Part of a small language model's weights: MLP 320 SwiGLU.
MLP neurons of a small language model. Each row is named by its layer, matrix (gate and up: input weights) and neuron, and shows model dimensions 128-255. Each number is 128 + 24 x the weight over its row's rms, rounded and kept within 0 to 255. Numbers have three digits each. A neuron's up and down rows have the sign that makes its largest values positive.
A block is one neuron, or neurons of one layer that tend to fire together. After each block is what it responds to, as a language model described it from the Wikipedia text at the highest values.

L11.gate38:108111138142139105129134153133161092096155104148154144114139115132127133094115131114124144127158130171147144160122116109201134145150102139127152097142145137124118165101161151151133104058110105126199116111108135087125133094123072117143115148116137107128119107080159174130128153138111111116091132113116120124121131071096122108165156108152144132137116146136124132165095147161107134119099
L11.up38:144145162149120112113114154075143132113104148115117123128135100094097130097142116137114139124144148109140132165153105156170102104165132078138176142152149136100110114170154108127133120102114131139134151113126150098133106177132119165119134117163142135125107106079105174133182124133095058138131160098148147106136098148119134147112110143137175114107124131102110134099112122134156129142103
Responds to: The pronoun it/It, usually sentence-initial before was/is/has, referring back to the article's topic ("It was the debut film"); more weakly, header and table-label words such as Party, Location, life.

L5.gate11:098167168092163099112113164167098117157161143149130123139137167128121135114085132124163107108123094114097140131122110127124104149109091165143163116145105142132168134140130152146156095102116117123145104152155141114132119064147114139137087122074153108127075117136093147114180111122128116104086077111112105123113159097117176170151142176151121148103123129134127094144119140135143152117133
L5.up11:136119103126124129153138131168149126120139153161145100139137087127133187101115130124136150145135137137129163136140114087121139119114137136118146124096112179128100153153144141126127099078117167124154133122154085127144145095096163180109131124120117132128178137138097172121103145124114138080092172179092129130154117079153145097152144110081154109101089138143099151093156133161123091139168
L5.gate61:118114138128146170088095125184129132135078148126122140134143126108112176113111145179128099172177148145135132108144124122184084167134109140121163113096110131179110115170114135132150138170126151136097143074150116086113139136117141152125076146115169088110116114127070120109101107109137127108096107158099156144116131063136089093127161144121093125141100147113134138124125141131136146120099
L5.up61:127116148143148090116084120109137141121126115113140143147147183064168093093122115157128061146164116121144133116138104117152109153133099080113156103120167123118118117158158129102097130109177126118118130113129073062121150142098140133123086191136135115120147086147133131123142104144121131122135145103113118184159137150127083131083170098109143137161115112122113106154127152123118150128126
L5.gate89:147145167099109098160108139159130117186146112141120121143108139142141118156111134109125120139121138126122122122131135129100107158104075143082144107106143130136137119079150130133155144087128126154125151121156177117140137125150164141114102160133143084135089130123113082127127098113156137114099120149102142124149081141127107119136137145096119085131178115147146110105113109127146145133134
L5.up89:103149143125122128081146175103093119131159169094140133113115105146107141124131176117155091115167099147156128149119092100106087128134107149155155114121165138133133095133114154135142125097141135133118112110143133089145164135119122149127090150135098096071152090132140143126121130084123117111108130137146142137139168157099120127076157116149130128158128144154112087149146162115124159151141
L5.gate307:155177104154129140103100083111084174156117087119060091138074114096179085104150117160117106144138097139133136145134096122123128092124084093120130088137133113143143138136084136095132127116149131142169122133102136117161149159131136143161147155135149128106127123139131145157122147119145118054143124140111120109097125153167138112119111106124144090095140130127131088131143093114123165136134
L5.up307:137088108154137097117126130151137117127138147171151149088172142128104107140101141118150110141138117129140167144163103140136126128145135162140107153132169172101104118167137127125141149111114163129125126133126090132131135122114140144178137122113119125124090156153057091094139105132130125125097141145143156152121134129112162133108138124114126133175143153075169089133092128114122172139136
Responds to: The first short word piece or digit right after an opening bracket, hyphen, quote, prefix or decimal point, e.g. self-im, (in, re-h, 11.0.

L5.gate59:121105112139157104145135123171109170138121141126154136149141086116107118121139170119137111135148115151134142144130102130104121122098105147105160116154138135151117121148103178134103113188156102122166145135150153146105125073098117128111134127125158096117119127128085130129118131168131119158095146151103165137112132124152113148132175142120115141144116123133143102097131098096132137121127
L5.up59:155131096129119128119143127094106136081177095127129109131133123129135082130147172154139074128157116125092116136107117098158118114099117192139085113122129160135150104112133161122132130134126104117169135148125139113132155136143081090122139174127144128148147083152088140103128129101143127148153143112172118124118117158141155126176091120132140118116158115180101112106098159135134139120106
L5.gate265:131119128117122094123133164148128152121102166152115110146141109108074127128155134169180143127091105145148138119108149106125104119143179099130111095114095104090089059130149123101137105087114151146119127159178129085080074164121116142163172106102105134171167151080125112099158139097138147127106135135105115122105129152125118140164143165125102116101121108124111147092107151134124116118125
L5.up265:090117125108163087143190155147143136132153098171176108093140078167131196171140138126135134108117107122155120102101120112162124113161150096141149117118099126127104122141162116121127129108122113155116138102149134120130105149072164110180144131133097132108165092161099098100116176161121121079179118150112164132145126105108094102084133140155154104111088133132135109080141130151149122129102
L5.gate277:145133117091101137161110125112140117122094117133156130118131091104107154117146069092129169137118167139155131107150117143118135129191166128123132095145139109108113132118113116123114121137116105144159187136165108136131119158126171130123116141147131052085117067139115099156122129142160139112116125109077146135124145122103161129113125162135106125099101136130127144119156127121157116054082
L5.up277:133169100092139058111143113135162133111110133153117124124161107139121132154147135133146137094127122127108094107131082106095154139169162136107133108137115097160137146124093137115113121136147141125165156151171144149120150134136127145124144155129149093104157141129180083119087154136131122115142122139101090121103138102121130099139062130146121100103137136135136115136122115097170094136117
L5.gate288:119121109118185129174134130123094110119107093146088113118169110115110106135116053192129168120095075064120131077160132121126128089151116105128127120122175197100111120117120119145130107129138139132116160162125114120112166136154107109105122161145152104146130107153118113113150150107139144095163129118157140136126158155135157142109123139134137119150151123143103140131092115138105142115131
L5.up288:119125115157116104131109163099179099122159116124143123128124077149116155104121105123127093164177116101104104099145128147103110098139129142129184112133122119074082108161151122121129151140112107109132090145179145106163100148104190097128154128088166147119189119087128129117128140141137115108103122100141122130133121158145144135149131135133127106129152141120094152104152158113137130115149
Responds to: Pronouns and relatives referring back to a just-described entity, mostly sentence-initial It/This or clause-opening which/that, such as "It was released", "a hall which had".

L12.gate6:137078127111134108106114164107142210120087164113117166191124129118100135095100150169146162137114114171125117128083134136153113138071124155161130110154125125106103135161105118086117126169124136161090165130141066171096117126112163121137119175174116130108133112170127109138100147127163108102100125106183170101126151136136155117121129157131116117122119126143155143120117143100086175126159
L12.up6:159124122139133141113133144079114152126143152128116133155098111102119142112140128151122159172105089163159125155073107145146102123099136124087084120134130144129124098152106136159143139173115153112142168138132159132133123123122135116096060145146128104162131136109149134176142136143125142127132124084124149128164114135136124083169139143151089121108159118147109088100152145096129175121114
L12.gate12:102147112118139135173110098103147118117125127116134165088180151118092142183109104088171134131113152154122126100085164133118119148174142130132152118177082177112114157124146112139098103099124123126135136126161093114160127150139116097121166158110137109187114142160059121128124151184070129101158150169127120106136168094156118129152164133108116135122133162114098186143148145097153130146086
L12.up12:152148165101114084111205145164111154133140158169117154142157113129135139127114146152132112140128094156105122100098135107146110155095118120130130152117112091117155129138081117114146130133119115131175107151090118131165134083166098133109129118118127146123116141115111157099147134171113149140157134142147146127153152138153138122138117105111095123074087148138154122095174073138154148124108
L12.gate13:122117118096120116092138129134103115145127129146145140168103121102094132151102119171104112143146158120137192125146157114113125114121072169127157139155098135112140151104087125103200165145124117118134117134122101123104121128103116155129136100146179164164113147084124114110096158170128121109114124115143173108168120139139112149078133104116118139084116121105100144152140180141116104091136
L12.up13:130124154139114055125124110133102148148113173107145173150095154089146181108105109112132107110156113167087141110143122159122124110118109138126127121176108137112081094112136095118121132137100134166193064174157121129136107115125110148079127092130168111118155119116142129134089130132102124129127146116129145088118128178083120141083124084119108136123150074106159104138102156161098144140108
L12.gate48:163125099131155173104109179107150156126163110171107143106152112130108119081134118114144100106114112135138130110123130155151080142100183124137142181090150151102141131109117185092081141112121121152106110115138097146125120117135133112137142138122055163125144088124142132118108114107117099127167087118131127122157099150157101147126108120099116113148142160147125151131142182117124121141123
L12.up48:134141149126112108122122096138123158153152155126111119144115169101133128151124094157099127138119138115131152159115171168110104110118149146134096109136130110139115128139104180111127139127142140120089131139113127100157135099116096097101141127122148149101139121145127087107127133146173170123099088167131162127109117118131158101178109105144146137184066154139103116126121153111067135111111
L12.gate68:167140110132152139146130126126093108082130125157121118142164083142143139114115135165149140139164125167131131169127144152151077142113080146114070143166121145108133126125131103106100106102137138157129134146170122129096129136132132135081121159121109109140069130146111090125128135137134112131124145101084153099136167118128127099145114127132097108105120174121091085108081128100132120132100
L12.up68:128120164134120129105146113149176133174122104091127116122149154145112096141126173142182173142095087117150138117132094146135141155126155147108124113102162075117126101141107149116094056116131094124129175155077107084115112153117148141115116169143114132138119131130140146107106142149120136149116151114127163132144131122092143120143153131123140122105097131122132130133112145139084086156148
L12.gate70:122131128155104139123140094162102141098124121138112175093129098087150141105107123167167144097141117141134108114159155126096132106124096120092129145125120113131088108119173111134140148178118118104135115164167155111104108100105128139098106117148120125099086168059173151122159122142149102096100160133142158131168135103124112130128114105133123149105112110127088109145147153141111188100080
L12.up70:131105111122082134119139131107083109107134115106138141135110149132131153129128126192121134099101127121136100114119134129109084118200117153101143154152151151129144147142146119121120137092146138110153142101187114126134131163137142142120131122122148128101132131151082165133116108130078135143101160127147080096082119084151080079095068140114106115108142121127118150091130122108116111154173
L12.gate75:115118123147144103116132131158141118115104129064128122178130117116099112131144142133164124136145119158176107109153172149094106141115091108101116112130147188132133118141109105151154138140189146089127142142158105117079167147138134110138122151171123117181157127079128114121120128127115165129167106102154100123119117125128111077148125079158129127146165137154121115126116110122121118152181
L12.up75:114114149120126133077145126136129132138111104099143162149114158115137127085113150148099137118115144140159113100119146160095156137093131167127129097164132149092088170100121125161129156173128099147113097146145134134140176165132170129147115160123153050116128127123146125122141125141083133169113089203126128131130106133150114140120153132148116100100122120104131072119124079137137115090171
L12.gate98:168128182144088144160111096156135117143138119145178141138154142116099127117107116211130126133099083147135134132120119127159079138144139121111151119137105105146107130104101104120151099150111118145114129131087134125136130087107152102153085189168134127115131137148168111115118071129111156119144116106157176123092144099135147185122121152127135092129102093125132156127128112142155123124117
L12.up98:119178121094134161136161115125113111115133203135097164107125123130151126152092083176123142112136161151127114114126109140183120129146106161153137136140076100145113155158092130124135120135099119126147133138104111167098088120095135161136109122156113078133126141144126126105139134101139124111069107134107096134127129102140138106102125142117128182137193125149112140155123139130116140138188
L12.gate103:117114126135109125138137127121164135147168168134127155117137123115165116119121155115144080129082109178111139139126105133117147159117137090102140116177133157130109119112128144102135118154129109098147130122129142120134128128119104110129167146074150125131138127137144131130143129138103152077101116171152142096125134129104166148154145104145081140088128152175102131086134161115158106132099
L12.up103:112129139116122123152141108102107151169199152119157157129102144082127121157153111106128080089123113142113158150133098178121089110103110141152105156155112137139062130134121185142147105127121110120188105122093123119155118096124164137121162135119130161143119095136148106120140163070164147137090121163110110107133081134102128138144118136134084133130142134142103142145117156076133122123137
L12.gate110:110143106138104136128157085130167103126152126137122103137121115135136179126126135151132063110119145158137150171105104180107088106107159156126129129128120143118096130106122147140113116156137128146128140161140132164097108090145121082144139147127112115133123105095103161132101116142163142123112165135138125117135135131140131137148117074123149110136123155113122148138126099106154139136120
L12.up110:108124108142124115125125079178177114116111148139076135153151118128154120134088084133129077120161146144111111158118088158164111156093138143172120149133136136097092144130127082106099106193107104158152127129100155182107126146140152132113104162102111107107133165093126156136113130121137171097102110111115132102119118132124109136117110120137123102092081136131154147148088156130098165161120
L12.gate122:155125131113123124133116148140106111146143152122078133118092165101122124141176097199161189135108162112078107103145120148172115127112136122143103142154108141169115128141122146131136110075130113137111138093163138155125125127109133109107146113107087144093121143173147113139131095077095159122127099107101139096123104138122132092154139152098126101166117111092130100149144132119108186157134
L12.up122:119168150107154095114170117125153142151145181095145104112095133105164119127137112113076175088114090125139091130114124103127136142107112147113089146147128113167106152119122158115138154127153129161146122123099096115147120147111108124117144143129146111117123123106139095105142068143123173143129154171171154090125157079152080117128085134103130117110138116120192109084152113103132193132163
L12.gate169:088130130155153147137111096142132095145165145131134112101196142124164148082162135135101100139132141160124099147098128137120118140132097116098094131128077124175084131135127097083134140095134112130187120095132186181137129126076159123126148168134131148136115135092127087123123131148148158122089165118157106113136144115104131154121092062091099114134127132149123126167157146154118097164114
L12.up169:150118097136112115120122121148124139124128156143099134086139149120131107090118099131117074119131169131130163140124082106129099107122131129145142133148098113156129138169160129112141109164096135152156084169121133143126174145121128125123102118127077103096113124153142142170145126102114162100146093104117163114110165106105129104119131153123138152120104124120110132093101135162131094154087
L12.gate183:113139097145134137145117106150106118179111080151120130142200121120102127127136095121150134126118116129167144142091137118123116132135114115133138144107096134098126140132103137124083156167130177073141100124108142115071137133139179109122115135176168120138178166118148111138148125153168128107159115095106165058119155154130141107123167149102132106105115143125138122134140124124134113144092
L12.up183:121139086145178124144100155115128140128124179110107128115086168148106113071110080094160135140145136144135110149107160143126118129162119144119123118104152143130087170141175101110081116126096122144162081095126176102134129117151078116110150133104106155129102151127102119158112141145108152123161114107124130131096132131099144115135120118119122154090110137135139112137087120130091101090078
L12.gate222:126146135090144152104141127154153151105122155111129084172158115106140138127092121158158136104128181127116149140136108166117133106108069091154139123124103130124094102129125109140113136145095138112150150162102114138124123094125132149074073092145136164141099151094129175177144131106128119119110156172128123096146149116163124098144101133124121092113146130116129139140130155107100167118116
L12.up222:157112097110136132102159122115161140092139125080150138155146144103141151126133126117175171132110065114140137114112107137125126174113111129144109101122157138134131098120145106143181135120092083140161125116122144118109127142093130139128114153157157163147145161099123137123095115101100117101111108121089191150147151143135140118091171110161125140139131103131125130162117128068127148116156
L12.gate242:135146136135108165112134134103182129105123181145116099155153164132110170118120110129122100134078097158166120122145167184112098120148120140151149120124122181114087136069136148149152116130119093117139157182130129111123102178120100152115164133154113147138138117108063147144108158115161063146135149176119117131111130128143110100086145115121129163122136123124134165124112111114140126136129
L12.up242:115107100079118129110165146101114158106142122167119136178104152101105115063167147123119106129119117152098127112137098099167142138093111125128131134143101106119154147142143122159114105181088156144153080145100090095084133095102129137102154174178129152147124152112110135115142121125077134150124153111113107145123138122121110154125101140123122103126136112110115096140146116100122172080179
L12.gate279:154172108131115103131130153122146129123108134118143153152122091094104115106159127064169122127093135083104137107108103138162122162095122152137146097169120074135123118113119125146159119107109105175127124130154150124152140135112118141132148142150084150133118156132103158131090092152152125141121164120146131090160162101093137136082142110163142123124123145129077107122134124111143135139110
L12.up279:141155137133119089130150128129122118118153152141139149132103126193122136123101156127143143116091108128108104138103165118152133110147130114134177087152185140130160153102126143135139086144155128115124129108139132153052126164093143106104151129141152135137120112140120144087130201158098112142114123130159105141115111145095180104121135151147144121134082162145150120150107122149070126151161
Responds to: Single digit tokens in quantities and measurements, often the first digit after words like approximately, over, around, as in 30 meters or 400 volunteers.

L11.gate104:133120104132158126106113091162154179135131129120109132145161166154146109136111123181088127155088153135094158145129132121154094107155135116100111139135117152100130138152174149123128110114143145141141139124108121139097153163144127124128143091107080125156112131178140151098149114135105099094070102128138120129119116157144132089116129094111093146106110103161133119180150180146108127133136
L11.up104:145155113114154125099118146157096161143118181153093115129175143122110096143115101154139090114116100119113157108179179144134129106104119190149112123140167131165082169120124158095142102115124140129118101119148107128164122132143124112108160153160125150132124133179100121120112130124132081125134109137153137082088108140161090141136117105099092130101085164158119065140148186141124118144141
Responds to: Digits partway through a number, especially coordinate minutes (39°56′, 26°57′), plus opening or middle pieces of split words like Le(vel), le(agues), Bacc(ala)ureate.

L12.gate20:178135138138133102077099122136114161132099099141101142144143133144153115113099139149124141146121165151099126163144117115139160121138109168102090094109107103096069132123106150167135111162112157116150115154148143173144131095133158148105108130074116104133065154110148150116126131143146145162109115092167123119123153121151160129155162114174154156112124142108132139089140099134153121159108
L12.up20:112132113134142119137094133150106178180096125140088137153092071094140122168164133117115118119135167119133108147103166107098112120097128148070136152121130138105072085127159141117117136150143119117139136139144095132128090163146152088143148141096130081129122130165187145074144103145136155134128104114164139140109158102137141173157128124133127104171146129108124130134115126156155153153106
L12.gate47:100163112105157140112146108139119157132158115152125119153128141141138126136140119153135130137160161147105125111132120127119036115136063142122112177115103095150113135090122124150164161153217085156144132124165111115102155163155129134134150116140073138128145121186146165109129095120123110142098160118120104126165112143072100123132145108151119119163110148142152141153075116142150118103132
L12.up47:122144144157105062126139131112126106117165181085140091149103171129134118165140136129138193111133134112142112103098148075135101155121113101119171105148171127140119109118120170158148124079114131104160104121166160119128096118117122127150120111103101176086132103159181122130161118135112117125085101159093083147112133103106152111168142130128129141160081117135094086126119124164133111137138
L12.gate55:139117160172108081138131135106145132092157143113087172108128134151131158105156076145125141124129116135145136124131123149165162106137113119130176107156118143118103086119174141105124132122120147113174107134088151134067092115124102118145133092105117111124130102126141139140157120133137160136107152186127128136119121092118167088105102155137137135117101105148188162113131117150131156134113
L12.up55:152136128126170155114189128193138109109187108109152126114106155165084134143139094128123141088132137111143158148089131147088151127116125126104149135121141110132117160158112100155106129123156174085139155136122121128111160137149120134137137107105119119134136117140121199165115118141148142107094102118090116166132094113147155091134125145124128141145122142104119105163112113145117132160157
L12.gate69:105103150145175110117132099139118134151087075132140103124155064082112128100157120106139137120106137157134125109142126108141119075095164108127152139113119166140141143108170148155145141118150109138166130167103123135122089108169131111133140133127110147106093144118142131116145140160184167107103110112194108107146139163073114095148090124143151128140101137123138145117107111176102128151082
L12.up69:114110137173117103149113100145095076136162111176170086129156093121125130099178168147122102136111129157155159096121111130144110101149167103090168147120095145093168141110129093143118126156098112176141163160129132128098135109141136110135143092093141123114095141144152132106109190181133118135139121127162116121143145174088112093138126118159132135096113147130093138152166093147120161108097
L12.gate73:119146142121113092145150149140139154145154125169137144105135133154131138075122093097130159104110152161088121128069097147185140123110164118140086139123099146141098142121161110112141109160136129119126120164184092171103125131131098123094124123136136141131111089123129191116109113074155068152087150154122131102116143137101124145134084100125157125151128124106114132137141106147162134119091
L12.up73:137110163124144105110125146131124137131145152140142138148162177117129124148108094111117120192123165109100104103149116174138111123145132100180111103158112151157126119113128136139141133130145130086118100164158178158112086113125090110103139128114121158111104131120112150120148148108103119137155169124150113121150149149093158173123162118145137128111074115124139156104160138111110116126140
L12.gate89:124112150131107125106117144114115142129170115121122117125128161153125158144179114132140107158127140122161106116132112124129155105098112147167144111093143152110110131193137140103118104092145118135158138164126142098101113102145124131113129102119117140200093119142134133152151161154135116124137130118109110090132114145122142150093117076141163126136084155115130165116136136158115134160109
L12.up89:120161127144129176118093146120081126148117126166117106114128161127078153098147161140119122116088120106134108100138118112136142155129093126110142168111133147145161148140157091138090134140102091144094162146118110117106161103148148152166095111147139146153138120157114160125128140104137105131121107116096112107115121134109113115120148097106114158085123192170076123155141137164134132148133
L12.gate114:124139130136159085132156115134145103118158092123122127136178068118112138145110121139111143148143079178129170096096117110138101152135116134146159134163106187161120143079157155152089167117128122139125120154151150162103100115115128151150143051169109146121123150152142126121121122138147150144087096120117125141107109133154160135149141147139154147140107126138086131095127173085128138144101
L12.up114:113129173084153163150112136125101167110125148160118149119121131137116149133122121136130121107107134140084110073164116133137111109114096144130143119101117132176142150175107157165141111112125147107122149150113110100139123152146143101117115103146157083163097108128098131128136140154179146168149106075147067128121122123115112125124133140155113104118119118133130122131101136124137158131097
L12.gate131:121135116097166136121124145147130171120125122153148110146134138102087145177168155100104121181109162118165140124119159100130118096108126138098124138142102104143142092132107120100101106105169129130167135106150152151146146142176129131085140116136111101165099119135133139126123152172138124128152108144125153111125120111091158134091088123179129102125072113123121114118114168135153091098120
L12.up131:113116135096122134108115121128109165179097118132123079134166148129142172108100169137113136128136140122152106153103159137108094109198129084099093129142122089142135128129146102097118084130142157107124144156162132096153115154171110111127141103127146149152124094156092157145113134139146127159175153122174130128108126062109126082144094137146104092126100142132126168085158105132160116113109
L12.gate146:148106175152129116113115112112162108155164156129113160115172114079142083096149146153125128144058099148121114148114135127123121136109107114102112174104087143137110117148158133076121124115159169120099136130138112099101147147127089163153133142115115168128117133121121133209190138160103105078115094090159145128134120115136098143106124108175102131134100110103170158122171115109129122166090
L12.up146:111098128168116120174089124130125142177112169139074124113083131132094128118143112145160198054169131141121120170134071122158116119142161128130123170099137119123121123159118135144168114119139163107115104143131136151131136159175129132141118118134097119160150102135144160149130125121146079143137142132154114125111127131171156169091120152141131129143139146142130116149142141146145139114133
L12.gate147:134169139109136087149128154118136170154150160160122106085094122125102111093131096162162199101105109158096107156126112128122098126158166131124135115140126117153112163125114126159132112134152143117161116114116157069097142105145115167159128084128139149111109093121133130064170139133142160112148126150138123149111136125135144148150145118136120137108118176111099103121107120123157134126100
L12.up147:129141099137105161091166172125193119139117095116113107164126144135113163104144126103109138132156112101142125130120132154132111165103103138123155129146102145073110130056132135149147149132114150109175133148142061117119181104110136132157120166145119088151113157158092133139126152151129131105102130106116100158120132082095169115126129163081147133133114142103101165148121143113113151129097
L12.gate163:141078151128129139133129149091130135112117134134116133123146151160072151157123101136094119141159125121191118155126102106136154125117145129102148167123155094148130083128151139174160110106136123141124154105126142123109126139116147141123133138140087098130137160116121125125076148139114160110095107127124094142186131139087161117133118090155136093112126131129113097126110115119139126096139
L12.up163:122118123132102150154146055087133138136130135157098107136118110168114147139104128141079131153146103109078135095103137128141137104144084118130115129097124117093101117162168142144113136105140145077131145125118113124100103153129150171128145150126122144110168095127124120118091127120133159115123155095138111091173170122135132143122140122143139089137100117097135157127131134132161116119078
L12.gate200:108127111063108117150158105128137157113157143127115119135129124170135150136146114107155146132130136156152141109147152144123143106155173112103124126111151095132132115187137144128158115128115089150146116133121130119110095147137137123144161105104112130149131113107100169136147149145100105094139151127131116130166178081117153098101105128124134074133122190166126128113160126138140124100123
L12.up200:078157150132140101147161136121120157174137113135126137143133102163111135141103117126108112179105109116137104164112143111101140114137147121107143138117133146171134093158171142151124114146157080123118136118119136085139136155164137122146149149124141112151165092125135107131171107115120141156077144105142123117118098143119164159159130136145110130099065126151104121125152140113127099144108
L12.gate224:155151150159093135099121145151112133137159099138127101072086165139132115145120111168152124129131138149158099118120148117138130081126119097111150076092097138135122115114091116121107133072120118117121149135112131129095094131128144156156142143116100168097132123158151178141097135125088132120081107191084128108112131111086139088172133125152141130103107122111153117091089109131162092148090
L12.up224:176097155138106114114116140114174098133100105126097155074126177098097137127152117121104140109124119122143110138137136112155131107076102136150123122098081164155136105125159135152110150135127133110134133148134102072141111126172105086118149083109141137123141186101115127143156143108107122121114160119141124111079149103157143162138099081144182154140109151096122116099142156133113122150133
L12.gate274:183118100146088102147135148111140115117119073134115133124151109156107091133133114198115108134125148125131086139120114120177096128109126131092124147156097163123136175135131113116163116159117141184100084138116139146152086117159147122089165106119168143119140058157116110142086090092112151143131086151142145113116129121123132149137155105140129152130102139151120180126115120106094180137123
L12.up274:118075118149114111117158161075147099089118090133118116176110083144143130130142112093109102119149151171132100145132167123134121119123127146138104106132105119154161121142177104094136165114125174132120127127158178099154143111104128130117136108122106111124107119073151115103116142111177107120139144146132104090127137147103077160178085142150105091121162132115113153107103095112139125060096
L12.gate285:155121114100147155122152079130151127144122126128124120126160157103119154106111120128114146110125121129176127103068127131138151127116170135146128106123118158097115126121114168162134148114132127176108132147099125097129105183108152150164103106101154173117115107156120172086123171175116106125146138111103122142180107160107133139129162110163129141099114151129099117134122134130076118137129
L12.up285:126141128130105120137103135073127116124144167140133119126129129106180115142148106111124135104133139101121165126129118114143128110074129142075099138128162156131092134175115120158106087101109127107144116158145160133153130147116172132141128098122146135143158112083139137111150134152098112162104138150135136129123123187140145092142128139108115079136100135102124148117101103110124089133135
L12.gate312:106118126090139098157111143129155102157118133164117114131150120092075174138161096169178154098110145133127131130130092110106139133093127141118151061125134108151146126117115092097139109137108110130121152115102174152136115151107169129117101161113123113077159120104120073136093115103148143138166147097176149101145132107119166130117155144117117132124093104128116119156095107141099113127129
L12.up312:091175151145164107159110121127187122118147130146151105142100120137130120147101114127110162101139112077141131097116155111154124139074170106129147111122150094148139145149083161140097123112136130145127122110105143156128135161129098095120125122124109143054142106131155139113134133101119112098116129119125176130119147138143158111125129153148132130151093111117093146153109160102101098118112
Responds to: Relative pronouns and subject pronouns that refer back to a just-named entity and begin a new clause, such as ", which", "that", "It was", "who".